{"num_hidden_layers": 12, "hidden_size": 256, "num_attention_heads": 2, "num_key_value_heads": 2, "head_dim": 128, "intermediate_size": 512, "vocab_size": 2048, "hidden_act": "swiglu", "norm": "rmsnorm", "norm_place": "out", "norm_eps": 1e-06, "positions": "rope", "rope_theta": 10000.0, "rope_fraction": 1.0, "qk_norm": true, "attn_scale": 0.0884, "bias": "none", "tie_word_embeddings": false, "parallel_block": false, "init": "orth", "init_std_qkv": 0.0459, "init_std_o": 0.00938, "init_std_up": 0.0459, "init_std_down": 0.00938, "optimizer": "muon", "learning_rate": 0.0162, "lr_mult_o": 2.0, "beta1": 0.93, "lr_head": 0.00678, "max_grad_norm": 0.5, "warmup_steps": 76, "schedule": "cos", "final_lr_fraction": 0.1, "batch_tokens": 65536, "max_seq_len": 256, "doc_mask": true, "train_tokens": 210600000, "max_steps": 3214, "dataset": "wikipedia_en"}
MLP neurons of a small language model. Each row is named by its layer, matrix (gate and up: input weights) and neuron, and shows model dimensions 80-207. Each number is 50 + 15 x the weight over its row's rms, rounded and kept within 0 to 99. A neuron's up and down rows have the sign that makes its largest values positive.
Before each neuron's rows, "fires after" lists the tokens most often just before its 100 highest values on Wikipedia text that the model never trained on. A number after a token or word is its count.

fires after: "\n" 58, "-" 11, ")\n" 9
L5.gate266:76 47 31 36 50 30 81 59 75 35 15 33 84 52 28 27 54 61 57 48 56 44 28 31 39 68 60 32 56 47 48 55 63 65 63 57 33 32 61 45 27 74 58 44 67 61 53 53 76 38 63 47 59 58 37 51 57 33 54 58 67 72 75 48 50 41 61 47 54 50 80 17 35 49 51 27 57 20 69 57 48 51 35 15 57 45 47 67 55 44 56 46 52 75 59 68 72 33 43 52 48 74 51 39 40 61 50 41 21 28 32 68 65 53 59 39 32 53 73 52 47 46 68 51 52 51 66 65
L5.up266:49 41 48 43 64 17 66 30 49 35 46 09 58 48 50 49 52 39 18 54 49 54 33 22 34 64 68 48 54 36 80 43 39 43 44 75 04 43 73 59 49 58 32 79 42 40 39 55 51 23 59 60 62 38 46 45 40 50 59 67 34 61 67 44 37 41 53 67 44 32 54 38 64 40 51 49 42 49 66 32 18 40 25 43 53 22 47 53 42 54 35 55 46 54 45 67 59 62 55 52 48 79 23 21 57 44 50 53 12 40 35 51 46 45 52 60 34 63 64 54 53 29 39 28 42 48 36 28

fires after: "\n" 74, ")\n" 18, ";\n" 8
L3.gate259:47 46 54 53 43 55 40 54 47 73 38 33 48 53 64 16 63 71 70 50 70 75 56 69 70 34 23 25 77 44 48 44 81 62 57 48 44 60 44 65 68 69 48 57 50 42 67 61 71 37 79 67 59 38 48 45 64 42 50 65 58 72 69 79 49 62 60 39 59 32 58 50 38 45 32 75 57 27 84 37 20 48 59 00 35 57 36 57 36 51 32 37 37 50 68 30 36 28 65 60 45 28 56 40 38 18 56 57 09 53 36 44 72 54 42 26 66 59 56 53 38 30 56 50 42 44 76 56
L3.up259:58 65 71 42 36 03 69 45 54 64 55 49 58 22 37 15 31 33 50 62 68 60 54 54 70 60 80 63 45 61 41 64 53 67 49 62 31 65 41 48 49 54 42 52 35 35 69 60 68 56 51 46 30 46 88 45 33 60 33 61 41 44 58 34 61 59 48 46 36 42 55 16 60 82 62 56 48 52 54 56 42 52 38 69 13 36 44 49 32 20 55 52 56 51 47 46 50 47 38 43 64 38 40 47 41 62 41 32 72 61 67 49 67 62 45 58 52 31 44 54 38 63 77 54 64 21 38 41

fires after: "0" 30, "8" 12, "%" 11, "1" 9, "6" 7, "4" 6
L5.gate149:27 54 14 46 54 28 61 32 50 64 31 44 52 54 30 41 47 60 43 36 61 45 38 69 68 54 46 57 45 44 56 48 21 29 63 28 73 45 41 20 35 44 43 68 44 78 44 43 80 42 49 28 50 60 22 42 40 39 51 40 35 46 43 42 45 69 28 35 41 46 19 39 66 37 53 33 42 57 42 70 52 72 60 54 70 36 33 55 82 71 78 25 62 31 34 28 46 36 36 72 43 71 25 51 43 62 43 42 57 27 38 36 52 55 39 57 50 53 46 51 29 52 38 42 35 41 36 77
L5.up149:51 41 57 47 62 44 50 36 41 31 61 62 37 52 49 26 59 47 60 64 36 52 59 49 21 45 63 60 57 47 69 60 38 40 59 71 58 65 61 51 46 26 42 47 66 62 10 68 46 58 84 36 55 21 33 59 43 74 55 43 55 37 16 54 37 36 62 55 37 46 48 32 64 55 41 32 57 49 46 48 61 47 42 54 49 64 66 35 52 28 77 55 49 63 49 72 34 29 75 37 34 70 28 51 31 26 47 62 52 21 69 40 56 68 48 54 55 40 34 35 37 63 37 45 17 52 63 43

fires after: ")\n" 14, " M" 13, ".\n" 12, " " 8, "." 7, " m" 6
L5.gate49:53 60 46 47 55 70 21 37 43 60 47 51 34 53 52 20 61 67 45 53 41 34 42 30 56 81 47 68 40 55 54 40 43 54 46 40 51 41 73 52 67 61 52 60 43 52 50 41 54 48 45 34 50 50 35 49 49 49 53 18 36 99 47 62 13 43 47 45 23 52 55 58 50 39 53 31 38 43 56 56 47 20 49 35 56 43 14 24 67 62 55 63 53 40 62 60 53 39 75 62 50 68 63 37 49 78 48 45 15 29 49 43 43 49 33 57 58 54 80 54 49 52 34 74 60 36 72 66
L5.up49:36 59 26 40 60 54 29 44 47 52 41 51 48 72 77 27 38 41 65 54 44 71 63 13 34 62 74 87 60 48 79 37 80 31 81 53 42 58 65 53 39 35 69 56 36 69 60 29 45 38 22 40 63 51 49 41 43 58 28 49 72 52 33 35 15 36 38 60 47 46 29 19 37 54 45 23 54 34 62 46 76 40 45 37 62 50 49 25 77 31 45 60 70 50 46 55 47 51 45 36 53 73 71 42 52 36 72 37 70 34 40 59 42 59 22 43 77 47 65 61 35 60 35 60 62 58 66 63

fires after: " |" 48, "0" 10, "4" 9, "1" 8, " /" 8, "6" 5
L7.gate461:67 69 27 42 26 32 32 53 49 40 40 45 41 54 82 39 44 57 70 62 21 38 61 63 48 73 85 62 56 64 48 58 36 40 44 47 56 67 59 38 49 34 53 46 56 62 48 15 42 42 57 41 60 48 64 66 89 55 42 40 39 34 58 54 53 57 40 45 22 45 51 42 59 52 70 47 39 71 60 74 35 34 55 47 42 46 55 23 59 74 40 44 54 67 45 17 75 40 52 51 33 39 55 46 53 44 25 44 49 45 68 53 53 66 54 26 49 50 43 35 43 45 37 55 29 47 61 46
L7.up461:75 45 39 56 65 42 59 54 49 42 44 79 60 38 52 37 50 58 45 69 43 43 62 75 48 69 70 46 55 43 56 61 35 57 47 64 56 76 43 45 51 00 42 56 65 39 65 78 56 82 47 56 36 18 40 71 32 42 49 59 30 46 50 48 78 37 59 43 67 50 50 62 79 40 60 51 65 29 42 41 48 18 31 46 38 72 46 65 61 31 53 58 59 44 50 23 49 62 44 40 76 75 43 62 69 50 46 64 68 20 43 55 71 40 64 58 42 52 34 32 80 41 73 65 53 63 38 90

fires after: "2" 40, " H" 12, " h" 8, "1" 5
L2.gate130:55 63 38 51 44 39 26 49 40 66 46 34 62 69 45 85 21 51 36 43 69 55 50 30 23 20 65 44 59 53 55 43 44 51 44 37 62 50 72 50 41 66 41 54 56 34 64 64 73 71 32 67 13 42 63 40 69 36 49 25 55 61 47 43 55 45 53 72 43 45 38 56 54 55 55 60 48 64 50 48 50 19 61 57 58 46 53 78 63 63 56 92 06 68 40 52 58 37 74 78 51 29 53 46 72 60 53 57 49 49 52 55 48 55 70 36 65 42 50 54 55 70 67 63 42 35 63 56
L2.up130:68 72 50 59 41 55 34 76 66 49 43 45 47 79 53 71 21 77 55 79 57 17 38 32 49 40 37 35 70 73 71 27 65 40 44 47 71 45 60 26 53 50 48 35 70 37 31 59 75 64 51 61 31 45 36 60 49 43 39 22 80 60 68 53 27 57 52 48 44 46 51 37 58 60 49 60 65 77 48 40 42 57 43 40 39 44 30 88 44 51 40 85 29 62 75 71 53 88 80 64 53 56 63 33 70 55 56 63 11 60 57 47 60 48 30 56 63 50 45 52 38 72 54 46 45 43 47 32

fires after: "," 32, "-" 18, " S" 4, "0" 4, "8" 4, "2" 4
L7.gate200:50 45 22 73 55 95 44 34 39 41 55 51 35 39 29 65 40 51 74 56 25 34 26 68 56 33 30 46 40 83 62 46 57 23 65 44 34 50 44 53 44 56 52 42 42 63 41 73 25 72 59 55 33 66 50 73 69 39 43 60 62 46 49 39 60 24 36 50 75 63 45 50 63 71 45 51 53 12 55 49 73 49 60 78 21 56 38 45 68 64 67 49 72 14 62 13 46 55 57 58 28 30 45 64 47 53 47 99 82 51 37 31 54 64 38 72 42 34 58 39 46 40 31 30 77 47 20 57
L7.up200:45 32 64 60 49 51 48 75 60 41 54 58 58 54 88 58 50 49 34 42 51 39 75 53 53 59 42 68 39 57 56 43 40 60 45 50 42 47 48 46 30 69 73 56 86 56 57 67 60 39 50 51 59 32 36 42 70 87 42 48 57 46 44 35 60 31 59 66 35 50 46 72 69 44 43 42 23 54 43 68 53 38 61 59 52 26 58 53 63 68 40 35 45 47 29 41 52 32 78 24 58 67 73 31 72 56 50 35 67 24 58 70 37 43 29 63 61 83 48 60 29 69 67 54 60 80 40 38

fires after: " " 33, "2" 12, "1" 12, "0" 11, "3" 6, "7" 6
L5.gate438:43 56 50 58 46 56 49 19 36 40 22 29 60 30 55 83 60 52 96 49 45 42 45 61 32 54 63 79 52 60 55 46 44 59 42 41 24 19 45 49 58 51 50 45 65 70 69 35 86 51 37 44 33 49 66 35 03 25 44 43 24 47 50 78 67 28 62 47 50 33 51 61 67 51 55 47 56 67 64 66 37 48 58 28 64 72 28 67 64 53 60 60 40 64 76 27 56 56 56 51 28 54 67 25 76 54 45 77 37 51 59 33 61 50 49 43 63 82 52 38 54 59 15 27 51 44 67 59
L5.up438:47 54 62 30 35 62 53 53 61 27 40 48 65 45 42 67 36 60 67 42 27 81 61 27 34 83 39 56 41 52 56 40 35 45 35 48 12 48 24 49 71 40 45 48 29 75 57 21 51 77 39 49 38 43 62 46 25 54 46 70 67 40 59 51 68 36 57 54 41 46 55 60 78 37 40 32 43 77 55 56 64 53 34 41 74 70 57 68 51 84 37 40 39 38 94 74 58 62 41 39 49 68 51 51 51 43 50 53 33 67 67 53 80 62 29 26 55 38 44 44 40 59 55 57 57 52 65 19

fires after: " D" 22, " d" 19, "D" 7, "A" 5, " |" 4, " O" 4
L5.gate235:54 48 41 62 67 28 56 63 45 70 78 36 60 33 68 34 48 44 63 45 14 48 63 58 41 32 53 39 39 58 39 48 47 35 48 49 56 46 44 55 32 51 44 34 41 69 29 61 45 64 33 54 44 44 28 62 57 50 81 69 20 26 34 61 54 39 26 48 27 37 66 75 43 54 76 80 57 58 27 64 60 47 51 36 52 66 59 60 34 47 56 38 53 39 36 41 47 39 48 54 57 54 56 74 73 44 39 53 51 41 54 57 26 32 30 35 42 52 51 48 32 55 22 13 38 53 52 55
L5.up235:33 62 38 49 52 55 52 58 48 65 53 67 52 76 33 44 32 18 49 37 40 20 36 88 23 31 77 68 29 54 58 40 34 76 74 49 50 45 63 58 35 36 45 60 63 53 38 56 40 74 46 56 49 41 58 83 19 20 60 61 63 26 59 73 41 57 45 62 63 18 65 69 46 62 38 51 49 33 63 43 38 53 58 45 61 56 56 46 35 67 44 23 74 46 60 52 35 41 24 60 45 34 63 73 61 45 46 49 36 48 61 26 35 46 18 58 68 57 53 57 61 46 44 68 40 46 13 65

fires after: "." 60, "," 24
L7.gate55:72 62 64 59 52 59 40 59 51 81 56 72 12 40 57 51 34 31 35 46 38 69 41 43 50 41 44 59 57 66 60 43 38 36 42 28 75 55 43 46 45 47 56 30 45 46 38 66 33 35 52 68 71 41 70 53 54 59 51 29 46 59 55 72 41 71 29 36 31 59 61 41 48 32 40 70 41 49 63 51 56 43 56 26 34 46 66 20 41 45 66 26 57 56 86 76 55 23 58 46 62 80 71 62 36 45 73 37 27 34 38 51 55 57 44 53 25 34 64 59 70 48 44 52 47 45 38 30
L7.up55:27 63 46 62 41 57 53 42 38 59 46 44 47 71 62 34 43 42 59 44 53 77 48 61 22 56 74 66 46 44 26 55 81 59 43 74 61 49 61 37 58 47 46 25 67 40 58 53 70 53 54 25 63 84 65 37 38 63 47 58 49 21 79 11 42 66 67 50 53 25 50 61 44 41 49 26 47 54 18 63 69 31 57 61 58 30 48 44 74 45 70 48 26 38 55 51 53 57 61 49 21 63 25 42 54 74 74 39 67 53 16 38 40 38 88 51 65 49 73 26 65 67 45 41 72 53 34 60

fires after: "," 46, "ident" 6, "ce" 5, " return" 5
L2.gate30:54 56 64 58 59 63 45 17 78 61 54 59 87 60 57 29 45 66 48 69 63 64 41 43 44 87 43 44 54 52 65 42 50 43 36 54 43 56 68 40 37 43 44 67 43 73 39 44 73 53 56 41 47 47 40 25 55 16 68 78 41 51 55 50 51 45 72 44 73 61 58 60 58 84 29 47 47 53 58 54 51 63 53 39 18 66 41 57 65 24 57 61 42 54 72 69 50 27 34 70 29 62 64 29 59 32 56 85 89 27 69 51 54 61 62 48 35 69 50 60 52 20 39 25 47 49 64 55
L2.up30:57 57 53 26 52 77 59 65 60 61 66 52 42 63 56 55 58 50 40 41 48 44 62 64 56 78 45 56 64 51 42 39 82 83 42 45 60 34 69 56 38 32 48 32 60 38 41 43 38 55 25 69 24 46 24 69 51 62 65 48 33 36 58 47 76 48 52 52 62 84 39 45 58 46 21 59 22 50 54 46 27 43 61 67 32 50 48 77 36 61 69 26 39 46 57 50 48 53 65 53 54 35 56 34 55 52 54 34 77 45 54 48 35 87 54 24 38 67 37 46 17 58 37 19 49 49 52 42

fires after: "0" 37, "2" 31, "1" 4, "6" 4
L3.gate167:44 46 66 43 50 66 45 51 39 44 59 71 67 49 48 42 17 52 40 43 45 51 67 47 54 40 49 49 32 46 57 36 65 51 39 59 41 34 29 32 17 40 19 58 56 48 44 40 31 52 40 16 32 51 59 11 63 54 15 79 23 58 47 69 72 60 63 47 38 43 40 43 41 44 45 24 47 57 67 57 61 53 53 31 54 60 76 35 72 65 84 55 27 51 51 65 78 55 67 42 50 49 79 60 61 47 41 35 57 63 71 73 60 37 25 42 50 50 48 29 37 49 60 67 68 54 37 35
L3.up167:40 32 36 86 36 72 28 43 61 48 56 39 78 55 47 47 39 66 47 48 65 49 92 52 57 45 53 38 70 35 50 30 24 39 67 35 43 66 41 34 27 39 39 53 53 28 62 41 61 46 56 68 52 34 19 60 54 32 23 41 55 56 35 54 44 38 30 50 42 33 24 56 50 37 53 16 35 80 50 68 62 39 44 63 62 65 39 62 38 45 61 30 61 41 69 83 45 54 33 48 50 38 24 58 89 56 48 31 54 69 58 46 62 73 15 59 42 64 34 25 76 59 43 50 64 31 66 21

fires after: "1" 25, " " 15, "0" 12, "8" 9, "2" 8, "+" 4
L7.gate408:62 53 36 10 54 64 43 39 62 30 54 43 47 32 50 50 63 57 59 58 48 33 56 40 92 46 46 73 26 48 29 63 70 23 60 37 60 32 80 34 63 66 48 30 38 65 61 57 40 72 68 43 19 34 66 50 32 69 54 46 61 72 63 47 25 39 47 48 50 62 45 25 30 36 18 29 38 70 47 48 59 66 48 36 62 53 34 47 71 49 57 75 45 54 48 29 71 66 29 45 65 61 57 52 57 36 52 47 18 59 77 54 38 33 55 40 76 85 44 58 77 52 25 53 26 52 75 51
L7.up408:39 25 43 46 61 65 52 59 38 37 57 79 48 51 35 70 46 55 60 25 44 72 57 48 52 39 10 44 42 57 66 80 50 43 68 50 21 60 44 39 33 79 62 52 40 52 39 31 34 43 53 45 47 68 49 63 75 53 57 41 33 40 41 41 32 76 47 58 44 61 58 56 76 39 44 44 40 52 47 58 52 45 53 28 49 52 71 44 44 25 42 57 62 35 29 50 53 35 42 48 76 49 49 20 46 36 28 71 48 68 66 55 27 55 28 47 54 55 49 49 54 47 34 53 37 58 61 60

fires after: " " 38, "2" 10, " +" 8, "5" 7, "6" 6
L2.gate274:74 60 68 35 46 37 45 91 50 29 50 43 53 64 77 44 47 37 47 91 87 39 52 43 50 50 49 27 61 62 39 14 74 59 56 41 77 33 50 56 43 58 59 44 25 51 56 30 45 68 49 32 13 61 71 61 34 37 84 58 63 53 40 33 55 21 37 35 35 28 46 41 61 53 59 36 21 41 59 60 46 68 51 62 32 51 40 55 62 35 61 32 54 64 57 69 60 48 46 42 61 65 37 75 55 17 50 62 32 48 60 50 49 54 16 82 64 44 61 45 35 55 49 50 39 29 75 17
L2.up274:41 73 67 38 59 53 23 62 45 20 44 41 65 47 85 43 49 52 65 83 68 48 55 55 38 20 14 39 31 50 46 36 41 38 77 59 56 30 56 61 47 48 35 33 41 61 44 23 48 67 47 38 45 53 45 37 45 42 79 63 16 35 48 22 60 46 20 34 40 46 33 32 67 44 66 53 26 70 61 64 55 62 51 49 32 35 41 22 48 57 47 69 47 60 54 27 55 51 38 34 68 65 54 56 59 42 50 61 27 26 43 38 67 29 41 80 49 47 34 23 57 55 51 68 29 36 84 41

fires after: "," 57, " " 6
L5.gate280:57 65 65 38 35 52 68 50 77 78 57 31 54 40 54 59 38 42 58 64 35 64 57 73 56 91 66 28 51 55 45 33 83 56 44 32 75 26 61 48 20 58 36 34 20 58 36 51 65 56 50 62 55 39 29 26 36 49 44 29 65 37 43 59 39 65 23 64 61 58 41 70 49 58 36 60 65 36 70 66 66 73 70 44 43 74 41 37 78 53 45 39 48 53 51 41 42 35 49 62 22 31 38 72 78 62 60 57 39 34 33 56 40 52 67 39 39 42 54 45 41 79 55 50 63 55 29 53
L5.up280:49 46 53 06 46 45 55 63 63 59 60 46 48 62 56 66 46 42 56 74 24 58 31 52 32 73 83 21 36 55 58 32 73 48 45 46 67 51 63 51 24 61 68 53 38 83 30 41 42 52 58 55 48 44 34 41 42 56 29 21 62 53 61 48 44 66 38 57 72 59 60 62 38 59 48 58 56 51 54 47 57 51 75 51 44 40 43 58 63 46 46 34 61 57 51 40 35 50 50 60 24 48 49 74 56 52 62 52 54 42 22 54 47 50 67 40 38 52 65 35 31 55 37 56 43 66 12 47

fires after: "7" 16, "0" 14, "3" 12, "5" 10, "4" 10, "6" 9
L3.gate162:22 56 36 60 75 47 46 30 42 46 44 38 62 45 68 15 37 34 34 66 64 47 58 48 49 56 09 40 68 17 56 54 52 43 59 29 90 16 67 52 69 46 73 60 51 56 58 46 56 55 69 40 80 61 54 49 52 51 17 67 87 42 55 44 67 39 39 32 39 79 62 43 36 66 48 34 43 65 74 56 58 34 84 64 50 47 53 63 38 47 35 54 52 46 21 45 30 29 60 55 57 51 31 75 75 56 54 47 44 39 61 57 63 38 22 47 57 48 49 65 35 40 60 61 49 54 80 30
L3.up162:55 80 49 47 53 51 71 44 49 35 56 73 61 87 43 69 59 39 49 48 04 32 45 26 50 34 53 35 57 65 40 71 49 55 61 37 35 34 45 52 41 66 39 49 61 51 51 00 26 54 36 51 59 26 67 53 24 58 39 41 30 87 53 60 60 50 25 58 21 58 45 22 46 60 29 49 36 75 57 57 59 67 11 27 50 44 75 49 70 74 56 66 54 56 55 79 78 40 65 46 26 63 20 78 25 50 49 43 31 40 45 52 34 23 35 18 37 79 53 52 61 72 66 48 50 47 58 40

fires after: "6" 11, "8" 11, "9" 10, "5" 10, "7" 9, "3" 9
L5.gate35:16 43 60 46 74 30 82 32 39 36 57 60 66 53 68 52 59 58 68 52 64 67 45 38 49 21 44 40 33 58 44 68 34 25 64 51 91 51 49 40 40 55 86 49 45 47 62 35 51 39 64 54 13 61 68 56 71 69 75 53 53 33 61 30 40 41 45 34 40 50 56 53 45 58 44 46 42 40 30 40 43 66 67 67 29 39 43 59 64 48 49 42 43 39 25 22 45 57 73 55 66 70 29 50 24 49 53 62 60 46 39 37 36 58 24 52 42 43 63 54 37 70 67 52 35 45 70 48
L5.up35:47 45 52 47 49 53 62 62 70 41 70 43 81 22 67 51 54 44 49 38 61 39 54 62 58 19 61 76 66 34 32 68 36 23 64 31 56 53 50 62 54 49 74 66 63 49 58 35 54 41 46 52 56 46 47 34 48 40 67 74 56 42 57 40 60 72 62 36 51 32 50 23 38 59 62 37 66 62 42 70 32 47 39 31 65 37 33 79 24 49 26 51 36 61 37 54 47 65 49 53 72 57 14 62 49 70 71 63 52 47 59 54 55 45 19 54 41 58 58 58 45 74 38 60 39 52 66 55

fires after: " f" 13, "6" 13, " F" 12, "3" 9, "0" 8, "8" 7
L3.gate377:57 51 65 60 46 64 52 42 44 54 23 32 29 54 65 57 48 26 52 33 65 75 42 47 64 08 64 20 48 48 43 55 45 38 61 24 71 51 43 78 38 45 68 27 45 51 39 25 62 33 41 29 50 46 63 42 54 53 75 19 86 64 42 41 59 64 58 52 51 57 35 63 61 64 82 39 73 57 47 39 62 64 53 56 54 53 52 66 70 49 54 21 71 47 66 49 52 34 63 37 42 67 21 72 52 57 57 65 44 53 57 53 27 28 41 67 45 32 65 39 37 48 48 50 49 33 66 58
L3.up377:42 72 34 56 47 60 59 33 41 38 45 43 67 32 60 45 56 38 62 36 51 67 58 60 55 26 64 44 54 31 22 60 45 17 44 24 31 64 56 53 44 27 46 49 30 66 39 67 58 17 30 42 41 30 65 57 81 61 60 27 58 94 46 30 43 63 64 43 63 40 46 60 82 55 50 33 56 49 33 36 58 37 93 48 69 35 56 38 48 54 54 26 41 28 40 60 58 44 42 35 36 23 45 67 41 56 36 52 57 69 59 64 56 44 53 61 67 36 56 51 60 30 55 46 39 35 47 71

fires after: " of" 20, "." 14, " in" 10, "==\n" 9
L9.gate471:61 37 69 64 71 62 69 49 51 29 61 64 38 58 63 50 70 43 32 26 78 58 35 36 69 46 58 64 39 46 56 77 56 47 48 67 65 54 52 57 62 37 35 73 55 47 36 40 21 55 53 33 49 38 57 68 36 58 55 30 58 42 33 46 42 66 51 49 39 25 35 35 35 40 75 43 41 71 35 68 60 34 20 41 41 76 59 52 58 70 26 80 55 38 53 65 53 37 56 37 36 51 57 33 55 72 61 42 37 45 19 50 57 67 50 53 47 56 29 51 41 51 47 45 20 45 43 40
L9.up471:33 46 51 48 53 54 46 61 45 62 17 57 33 51 43 49 81 45 40 50 59 65 31 46 34 53 38 57 37 77 38 68 52 37 68 68 52 55 34 38 52 49 30 50 46 39 63 73 56 47 89 47 37 63 38 33 49 46 56 34 45 30 47 36 68 65 64 00 56 67 24 52 50 58 33 53 43 59 17 59 50 67 50 33 53 55 44 27 67 46 34 28 60 32 44 50 57 35 56 48 44 42 47 34 82 63 26 23 41 25 31 62 50 46 44 70 57 34 57 62 73 41 51 61 55 78 25 27

fires after: "," 19, "9" 18, "8" 15, "6" 11, "1" 10
L9.gate464:44 37 32 47 50 56 51 48 51 38 45 30 25 54 56 51 41 69 48 68 29 54 44 51 58 65 60 72 52 50 42 35 77 56 62 40 40 53 31 57 43 45 48 73 26 72 37 42 41 50 46 50 42 41 50 46 52 41 37 61 25 34 29 55 43 63 45 47 44 34 53 70 60 41 57 49 49 45 65 51 32 35 39 46 42 41 62 14 29 61 47 40 41 47 64 48 76 29 65 63 39 43 52 55 69 45 46 88 61 33 42 56 41 41 26 41 52 54 60 48 22 53 42 89 72 16 23 60
L9.up464:35 68 40 72 43 53 60 28 53 36 49 44 34 54 70 67 29 61 62 61 43 52 58 62 34 55 45 78 51 61 46 22 77 41 43 45 39 52 31 52 56 72 27 68 61 58 51 45 57 55 46 56 35 42 71 33 62 35 59 77 44 55 62 47 46 38 29 53 59 27 69 49 96 28 56 53 34 39 35 70 30 44 28 39 37 41 57 19 50 54 24 57 64 26 27 75 54 37 55 61 58 68 76 63 62 61 34 48 53 21 23 40 60 66 35 56 54 50 40 32 56 37 62 79 48 17 31 37

fires after: " the" 18, " W" 8, " G" 7, " of" 6, "ish" 6, "ing" 5
L9.gate358:51 25 57 59 58 59 37 71 49 70 40 43 64 59 35 44 65 65 59 65 49 47 33 43 66 45 34 50 74 53 39 24 53 50 50 46 54 38 79 55 11 63 46 37 43 29 46 40 40 38 43 71 60 81 58 68 64 72 49 72 47 49 42 52 67 68 52 64 56 47 23 54 49 56 67 37 25 46 41 56 85 59 23 63 59 66 46 21 46 51 53 36 42 67 49 84 53 49 41 46 51 39 25 42 48 78 60 60 35 67 37 53 29 71 25 30 26 46 38 66 25 44 61 56 72 79 51 35
L9.up358:53 50 47 69 69 55 55 29 80 47 66 70 35 43 53 46 66 67 25 62 63 49 68 79 26 46 52 49 92 61 36 51 45 62 47 69 52 67 38 58 38 50 71 57 39 48 53 64 45 56 46 41 48 68 30 46 24 75 44 41 60 19 81 52 57 77 44 57 89 71 52 70 50 61 36 53 62 42 61 45 56 42 44 62 41 45 56 40 34 56 54 43 34 27 45 78 58 26 49 52 43 64 50 13 67 78 53 58 32 62 62 55 48 56 50 39 38 47 45 30 37 47 67 56 45 57 79 66

fires after: "9" 62, "8" 16, "," 13, "0" 6
L7.gate478:38 59 60 50 91 25 49 54 50 56 40 42 47 52 55 38 70 69 27 34 49 41 55 46 36 58 81 53 57 99 15 37 68 58 55 33 62 51 32 57 36 51 54 72 53 41 40 20 40 51 81 46 64 17 40 27 62 51 63 40 66 28 33 51 43 67 59 41 34 33 44 43 67 28 47 54 29 69 69 36 37 54 43 60 70 36 28 41 43 34 50 46 41 70 57 72 55 35 55 76 23 22 51 51 40 55 50 57 46 48 60 46 40 58 53 49 48 41 30 59 32 57 52 58 67 33 24 41
L7.up478:58 75 63 22 49 35 88 54 59 37 55 63 41 09 60 62 37 43 27 58 27 33 45 32 53 71 28 59 63 61 40 48 46 56 52 27 57 42 52 54 82 59 51 39 48 37 64 59 54 77 37 67 58 46 35 61 46 57 48 48 43 83 65 45 36 46 38 49 34 19 29 42 78 73 57 29 50 48 38 38 57 77 51 18 37 21 54 29 50 42 94 72 58 28 46 51 71 64 55 27 40 71 65 52 45 73 38 52 34 27 12 49 45 80 50 48 53 71 57 52 37 60 31 42 43 56 60 28

fires after: "9" 25, "1" 20, " " 19, "8" 7
L5.gate109:47 51 49 52 66 56 40 37 49 37 45 63 40 37 67 71 58 45 70 53 55 49 32 42 68 79 25 50 78 54 42 51 68 48 44 56 44 14 49 29 34 71 74 78 57 38 40 60 32 83 48 49 64 52 46 45 59 61 39 72 29 58 50 54 55 45 63 44 57 37 28 75 52 47 61 46 19 17 56 58 38 44 52 32 48 56 66 53 57 59 31 42 61 79 21 51 55 49 50 41 48 53 42 51 73 22 72 46 41 32 39 72 59 34 18 25 59 42 45 72 47 28 61 34 60 44 43 40
L5.up109:44 63 34 30 68 41 52 66 16 53 55 39 56 65 45 64 44 09 48 74 30 50 50 42 72 56 60 58 63 59 64 42 45 20 35 44 48 61 52 42 54 70 51 53 53 71 58 44 55 46 53 47 57 49 40 38 75 56 43 68 20 24 44 59 42 60 56 61 51 28 42 55 64 60 52 35 47 27 78 67 65 48 41 67 39 54 68 68 74 43 38 57 31 32 73 79 66 51 46 41 78 49 81 42 61 76 47 65 45 33 05 47 37 30 14 40 57 48 56 43 50 25 48 72 52 40 31 64

fires after: "1" 37, "9" 11, " |" 9, " " 8, " D" 5, "0" 5
L9.gate472:53 55 49 52 52 53 47 61 64 75 60 64 45 39 36 00 74 67 39 64 12 70 48 33 65 61 41 52 54 44 36 13 42 82 52 49 42 46 41 30 49 58 48 11 26 38 42 46 59 55 34 56 33 79 42 43 37 50 48 37 50 52 62 75 52 47 46 47 73 43 38 66 43 38 59 56 43 50 29 49 60 43 62 56 32 32 49 67 66 40 33 41 36 71 55 61 38 15 59 57 58 64 35 70 24 53 28 60 47 28 51 79 49 44 68 66 40 61 66 51 23 39 41 37 55 61 45 44
L9.up472:36 86 44 83 51 49 50 58 56 70 61 65 19 54 43 58 21 56 41 42 73 37 81 37 67 63 68 69 60 30 53 57 39 39 54 81 64 19 44 43 44 35 39 55 62 53 56 65 49 75 26 49 53 52 86 38 42 61 50 23 60 56 54 64 58 76 76 38 20 24 35 57 14 43 32 52 29 66 58 66 58 26 39 40 61 66 43 41 44 51 46 64 65 79 37 41 46 42 42 51 53 84 52 44 61 59 54 41 40 63 53 61 66 59 34 52 48 69 37 40 68 37 57 52 36 68 18 72

fires after: "7" 14, "0" 13, "8" 13, "2" 11, "5" 9
L3.gate375:45 57 47 60 25 49 55 28 53 62 22 37 56 50 62 55 32 47 47 44 55 61 27 50 69 57 64 67 34 34 48 69 44 54 36 17 37 31 41 49 58 61 21 66 39 67 70 57 82 41 45 38 49 60 54 64 62 44 48 38 54 47 36 36 36 73 28 31 43 55 46 54 66 62 50 24 13 31 54 41 71 59 42 41 21 65 52 27 54 94 45 81 42 99 35 64 63 29 43 40 34 79 19 46 57 26 50 62 63 24 70 38 57 61 51 48 46 34 54 51 57 66 23 29 46 21 31 52
L3.up375:47 46 34 26 47 49 54 55 34 43 46 74 35 34 47 41 55 51 30 57 38 35 89 20 40 41 61 41 69 49 54 27 29 41 68 47 46 57 53 60 49 62 55 57 49 51 41 07 31 49 40 34 52 64 58 47 19 57 95 33 55 53 26 60 56 35 47 58 43 57 46 33 64 21 49 26 47 35 63 52 63 52 49 46 55 31 73 55 47 31 61 37 66 57 39 47 55 69 41 61 61 65 74 48 58 53 59 63 42 43 52 54 58 51 49 46 62 56 18 69 62 50 83 52 36 51 66 48